config = dict(
    vocab_size=8192,
    parallel_block=False,
    init_std_o=0.00574,
    init_out_by_depth=True,
    weight_decay=0.15,
    max_seq_len=128,
    doc_mask=False,
)
MLP neurons of a small language model. Each row is named by its layer, matrix (gate and up: input weights) and neuron, and shows model dimensions 0-95. Each number is 128 + 24 x the weight over its row's rms, rounded and kept within 0 to 255. A neuron's up and down rows have the sign that makes its largest values positive.
After each neuron's rows, "fires in" lists the words (lower case) most often at its 100 highest values on Wikipedia text that the model never trained on.

L5.gate195 [112 141 154 144 113 112 122 113 113 103  78  80 155 134 119 107 131 116 145 116 138 118 113 130 157 121 116 128 105  77 156 111 128 183 126 119 174 117 114 117 106 120  50 150 135 154 157 163  97 169 139 114 114 142 149 124  93 153  91 133 140 113 131 127 134 138 137  93  85 146 149 121 140 163 116 134 116 159 129 116 148  94 102 136 145 119 156 141 107 127 114 126 140 103 171  93]
L5.up195 [132 105 131 114  68 122 117 120  58 142 174 148 102 125  80 117 152  82 139 155  81 161 126 142  92 114 133 129 130 149  81 130 102 151  81 148 147  92 142 128 120 162 119 134 124 136 116 107 114 143 133 137 121 152 150 120 108 153 143 113 169 199 160 139 112 116  90 137 145 123 121 159 159 124 134 159 137 152 129  95 139  99 103 130  96 112 107 162 166 150 137 155 136 102 112 114]
fires in: "by", "was", "with", "com"

L3.gate756 [132 119 159 106 137 119 152 140  68 133 158 130 123 104 123 113 124 133 172 152 104  93 129 173 150 163 154 132 122 143 151 149 154 169 110 125 158 128 152 139  92 160 124 159 119 158  84 141 145 135 140 192 125 143 160 113 185 147 133 145  90 133 126 124 133  93 112 113 111 136 142  90 110  94 131 125 130 141 125 167 139 166 137 175 122  92 173 146 129 113 132 126 124 108 168 124]
L3.up756 [136 114 135 179 148 113 116 134 127 134 140 136 142  86 144 144 147 122 159  85  93 143 138 175  81  92  80 141 106 135 109 107 104 178 129 141  93 160 100 128 138 133  93 158 142 104 171 161 138  81 126 125 157 110 131 112 155  99 157 114 181 146 158 101 136 123 131 109 164 126 155 114  92 132  98 121 203 159 107 131 149  93 163 154 103 160  98 154 103 104 140 152 123 107 128  97]
fires in: "series", "review", "program", "campaign", "list", "magazine"

L2.gate454 [136 131 145 149 156 138  86 100 118 160 136 165 134  73 114 130 137 117 108  68 123 131 150 114  94 101 143  74 118 135 119  95  79 154 114 135 146 121 106 123  87 109 113 133  98 130 120 119  96 117 122 128 154 119 150  94 136 131 117  64 168 144 121 126 115 114 126 131 141 111 121  94 139 141 120 137 163 166 168 150 138 115 135 153 117 155 115 116 148 162 159  76 135 126 168 160]
L2.up454 [110 148 153 134 133 155  99 125  96 151 132 128 164  95 170 176 116  63 113 130 100 153 175 146 140  86 147  77 143 133 109 105 113 151 143  89 116 126 154 100 117 154  97  93 129  94 115 171 106 170 117 146 134 114 154  81 135  97 109  92 115 140 166 104 104  78 127 126  91 101 107 120 125 176 134 150 137 111 161 121 124 127 146 111  93 123 160  87 121 122 162 112 119 143 102 130]
fires in: "cup", "election", "army", "music", "league", "nhl"

L5.gate681 [102 146 129 111 116 142 151 134 134 140 142 165 139  91 112 119 168 122 134 150  91  93 136 138  98  95 154 158 180 152  80 137 170 140 147 112 108 138 150 156 136 149 156  86 129 164 134 166 130  97 112 140 120 165 130 104 115 101 144 136  90 133 109 125 153  89 114 134  98 130  78 111  78 142 144 149 138 139 112 105 105 111 103 141  85 136 159 118  81 115 164  98  81 143 139 131]
L5.up681 [142 128 124 160 102 149 116 161 132  94 109 111 139 140 175 122 116 134  96 135 189 134 128 147 140  90 159 112 116 132 133 118 115 142 103 123 119 162  65  88 119 123 186 135 122  80 110 151 115 136 181 136 126 126 122 140 145 103 126 132 133 149 133 105 129 132 113 146 143 126 112 183 129 141 153 118 171 104 153 151 102 133 130 117 136 171 130 144 124 163 114 149 132  92 159 165]
fires in: "in"

L11.gate491 [118 127 114 138  97 142 140 130 111 108 165 100 120  98 143 132 169 139 107 123 125 138 119 120 135 118 130 121 147  95  82 126 134 121 105 135 123 137 145 110 124 112 145 117 152  91 131 178 152 124 144 107 154 121  80 112 117 125 122 123  95 121 127 110 131  95 104  97 148 116 115 133 121 123 131 108 167 133 132 165 120 104 138 117 153 107 149 123 191 138 139 118 131 116  86 106]
L11.up491 [148 110 127 108 116 126 132 129 186 150 146 134  96  88  93  93 138 134 166 183 183 172 114 109 146 117 106 122 109 148  92 139 142 135 163 149 131 143 119  97  66 171 143 149 147 167 114 125 127 136 144 105 124 118 119  87 141 136 131 157 129 130 193 121 143 127  90 133 161 128  91 153 158 138 162 130 124 103 168 102 132 131  88  91 108 140 111 108 165 136 152 131 171 133 123 105]
fires in: "and", "began", "in", "started", "make", "to"

L2.gate419 [156 137 168 141 135 138 147 121 162 149 144  99 106 129 117 169 143 137 138 116 100 168 108 145  94 115 131 122 115 163 110 142 126 129 134 137 109 132 113 180 136 149 108 129 178 120 131 164 136  86 109 127 133 127 128 108 123 136 162 144 155 171 122 105 136 189 110 155 149 123 104  88 101 202 129 148 169 143 108 187 127  76 150 117 151 142 125 163 149 118 183 111 116 139 125 109]
L2.up419 [145 121 133 167 111 141 114 100 147 147 106 111 136 133 109 166 134  87 121 152 128 128 130 104 122 119  98 115  99 131 115 136 125  87 109 127 126 139 126 128 135 147 118 146 179 129 135 193 121  96 161 146 111 144 120 112 140 110 138 124 149 199 109 159 171 125 135 127 141 132 108  98  95 150 155 146 105 127 112 146 128  99 157 131 143 115 173 153 196 188 161 149 157 124 135 109]
fires in: "began", "reported", "continued", "planned", "tried", "started"

L4.gate187 [168 109 115 113  93 126 116 138 100 168 138 110 114 120 134 102 123 142 119 127  81 128 100 124 139 103 128 140 111 136  92 129 131 158 122 135 139 136 122  97 143 127 167 174 136 138 150 163 168  98 148 164 156 144 123  92 107  89 110  86 120 166  94 166 113 118 137 134 147 140 146 174 108 165 105 144 151 143 141 165 144  99 152 149 174 144 113 116 104 118 144 117 126 135 161 148]
L4.up187 [162 122 153 114 134 186  89 137 127 119 129 154 151  94 148 145 168 123 131 142 140 126 127 145 175 102 136 145  82  82 143 167  89 160 114 111  93 130 125 205 165 117 132 118 124 105 126 139 117 150 113 107 127 133 134 112 150 138 124 134 130 137  81 106 126 161  97 124 159 125 122  90 148 126 165 100 105 122 125 121 135 136 118 183 121 130 156 122 185 124  74 133 158 139 141  92]
fires in: "season", "debut", "reviews", "minutes", "performance", "originally"

L3.gate241 [142 156 155 131 125 179  98 142 106 107 146 128 155 162 106 153 140  76  82 172 104 117 152 136 148 144 158 105 152 123 120 139 143 160 118 118 142 125 147 127 121 128 141 157 131 134 130 167 132 119 169 141  99 148 117  89 149 118 160 120 122 160 101 118 153 141 131 155 124 169 137 110  73  91 117 135 138 119 136 135 149 118 133 143 148 100 163  91 136 141 130 124 124 150 142 141]
L3.up241 [151 156 159 134  91 133 101 155 115 131 116 120 114 146 115 169 173 102 129  82 149 111 113 134 100 112 111 100 133 178 126 142 124 142 109 104 146 122 145 136 111 115 169 129 132 131 132 116 114 130 152 116 144 143 101 115 132 151 175  94  90 122 154 123 146 120  77 120 137 115 149 140 161 131 116 118 164 127 167 146 151 140 130 160 124 130 153 157 123 123 156  68 110 191 151 153]
fires in: "community", "london", "chicago", "labour", "college"

L2.gate19 [144 132 149 145 123 161 141 106 116 126 117 140 127  98 105 147  94 111 109 136 118 120 163 118 145 135  99 103 119 211 114 101 151  99 136 107 142  61 133 140 121 147 100 163 176  80 105 140 109  89 175 129 167 150  94 117  98 122 107 101 124 156 119 122 107 105 123 133 148  98 114 139 155 119 155 142 159  86 156 119 144 140 109 118 140  94 126 123 165  99 153 103 111 142 120 118]
L2.up19 [107 139 138 145 140 156 107 147 126 101 156 114 137 152 137 167 105  83 126 146 141 136 173  91 114  99 116 127 133 165 132 120 139 103 160 123 116  78 119 135 144 100 105 111 167 114 101 139 123 109 134 132 128 142 114 127  95 153 144 155 108 125 118 151  87  81 112 100 148 129 117 136 163 154 105 130 153  84 142 130 144 106 136 125 123 122 120  74 155  64 145 136 118 137 138 131]
fires in: "this", "september", "these", "thistle", "she"

L7.gate223 [118 179 120  91 151 127 136 152 154 100 161 121 164 128 159 156 122 129 135 182 128 147 153 110 104 110 156 116 106 150  90 148 150 124 118 130 149 120 164 121 169 136 113 136 130 121 106 158 147  94 155 129 126 161 160 115 124  94 106  93 112 125  96 106 103 120 143 122 120 107 150 117  80 176 114 174 176 122 145 102 139 165 116 146 137 143 115 125 143 103 135 151 133  94  77 156]
L7.up223 [123  96 110 100 165 150 102 147 150 107 179 121 185 140 122 107 136 201 120 130 167 177 144  97 138 178 107 178 123 133  84 142 159 101 153 118 132 113 120 116 184 132 122 147 150 129  90 125 156 112  96 158 124 149 129 114 140  93 105 122 135 143 115 114 146 105 126 113 152 131 105 155 133 127 151 157 153 116  92 124 170 144 141 185 142 148 120 163 162  95 126 151 111  79 137 136]
fires in: "most", "more", "and", "widely", "highly", "very"

L11.gate262 [106 114 148 142 119 100 168 114  97 155 148 142 105 121 118 128 124  78 103 144 166 139 109 142  78 129  98  80 126 122 111 141 118 153 118 145 120 177 160 140 141 109 149 107 160 115 138 102  87 159 130 147 146 136 140 130  95  94 124 112 132 137 116 133 120 144 100 120 161  75 115 127 158 143 141 135 118 148 139 113 142 133 101 147 196 134 152 161  88 127 142 129 133 133 123 118]
L11.up262 [152 138 139 123 116 147 118  98 107  92 157 142 121 136 121 145 148 164  69 135  70 101 141 138 159 113 101  80 127 118 170 121 114 131 143 118 116 159 148 101 129 140 131 162 119 114 149 116 106 141  97 142 109 112 184 166  98 104 129 143 115 146 112 151 139 109 127 115 129 130 102 111 162 134  71 118 103 127  68 138 107  98 131 129 136 143 126 164 112 112 161 133 121 140 147  82]
fires in: "was", "were", "been"

L11.gate345 [101 147  96 116 111 150 135 132 115 104 107 129 110 103 140 147 132 129 132 150 126 128 134 127 112 138 133 121 154 104  99 145 118 124 106 127 120  99 137 130 160 103 132 180 136  85 141 139 153 105 135 128  65 158 105 119 135 121 141 154  93 108  80 104 194 166 139 118 111 138 121 119 144 112  93 118 113 129 160 122 157 148  94  92 101 105 101  87 139  80 129 158 131 119 157 142]
L11.up345 [159 130 113 115 120 139 110 130 110 152 111 148 136 123 134 146 141 141 108 157 116 145 173 136 102 105 110 108 156 112  95  90 115 122 188 117 118 125 150 108 125 116 125 175 193 154 121 105 146 124 122 153 119 111 103 122 159 129 163 142 121 141  98 142 187  89 174 123 128 121 139  95 127 107 151 163 119 126  75 118 110 121 115 162 124 129 164 128 133 110 145 133 146 112 177 122]
fires in: "the", "s", "hms", "du"

L2.gate264 [146 146 117 135 114 183 141 117 152 140 113 113 106 131 102 157 118 143 112 130 135 126 158 126 124 149 140 131 107 147 128 125 116 121 120 127 126 155 143 116 115 141 122 124 113 161 146 135 121  87 120 157 134 162 130 109 131  89 125 119 121 130 133 143 115 121 162 166 162 150 108 116 116 118 141 131 117 102 144 159 142 154 147 119  95 142 128 105 224 111 184 178 132 130 126 125]
L2.up264 [150 154 124  84 132 172 153 129 142 126 119 113 120 179 134 151 125 152 133 112 119 155 135 111 120 140 154 158 150 123 119 122 142 121 145 140 138 153 147 114 114 140 115 109 124 180 146 143 122  55 110 134 148 171 144 100 140 123 158 152 115 150 166 143 123 129 118 166 159 129 129 113 133 155 124 128 151  84 127 169 128  89 137 123 100 164 127  81 173 135 180 128 114 138 128 138]
fires in: "known", "recognized", "different", "popular", "significant"

L3.gate446 [150 110 132 126 131 156 125 116 145 160 138 178 105 116 157 135 120 109 140 128 165 129 105 138 118 120  94  83 147 163 119 134 114 124  96 136 164  94 112 101 164 129 111 130 172 127  81 136 122 119 123 144 168  55 148 137 101  74 104  99 100 136  82 109 126 151 162 151 128 170 124 154 134 117 113 125 148 114 159 131 133 116 120 102 157 195 144 169 112 160 139 101 136 143 125 157]
L3.up446 [127 150 151 120  92 181 116 124  88 157 134 137 135 123 108 137 128  91  97 129 149 138 151 146  98 127 135  63 152 157 124 115  97 142 138 155 132 173 136  94 140 128 110 148 144 117 111 170 125 130 100 154 141 107 122 139 130 153 143 121 142 133 141 166 122 111 154 140 118 125 126 135 102 149 108 121  91 105 109 136 161  92  80 122  92 142 171 106 129 129 105 158 126 101 104  97]
fires in: "december", "april", "july", "9", "october", "november"

L11.gate576 [ 84 184 145 146 138 122 125 112 140 114 158 156 133 102 157  92  76  56 115 175 155 111 127 102 139 141 149 139 107 124 152 139 153 111 119  88 135 110 104 111 143 151 116 104 145 128 106 119 116 124 152  90 114 156  92 120 152 125 133 137  83 112 113 132 117 153 155  99 129 120 128 140 166 125 136 111  76  98 148 116 130 129 116 118 133 139 146 160 145 127 154 121 159 138 101 117]
L11.up576 [122 130 106  72  77 121 170 155 112 129 124 180 149 149 122 153 153  95 104 129 161 152 126 121 126 135 143 106  92 148 103 190 126 113 116 150 102  98 142 131 154 139 130 140 113  69 145 112 123 116 105 119 217 111 154 116 124 116 117  90 137 144 126  81 137 141 139 149 171 126 156 166 141 132 114 134 143 145 152 128  97 128  94 145 142 133 163 152 127 181 116 127 161 133  88 104]
fires in: "however", "when", "that", "because"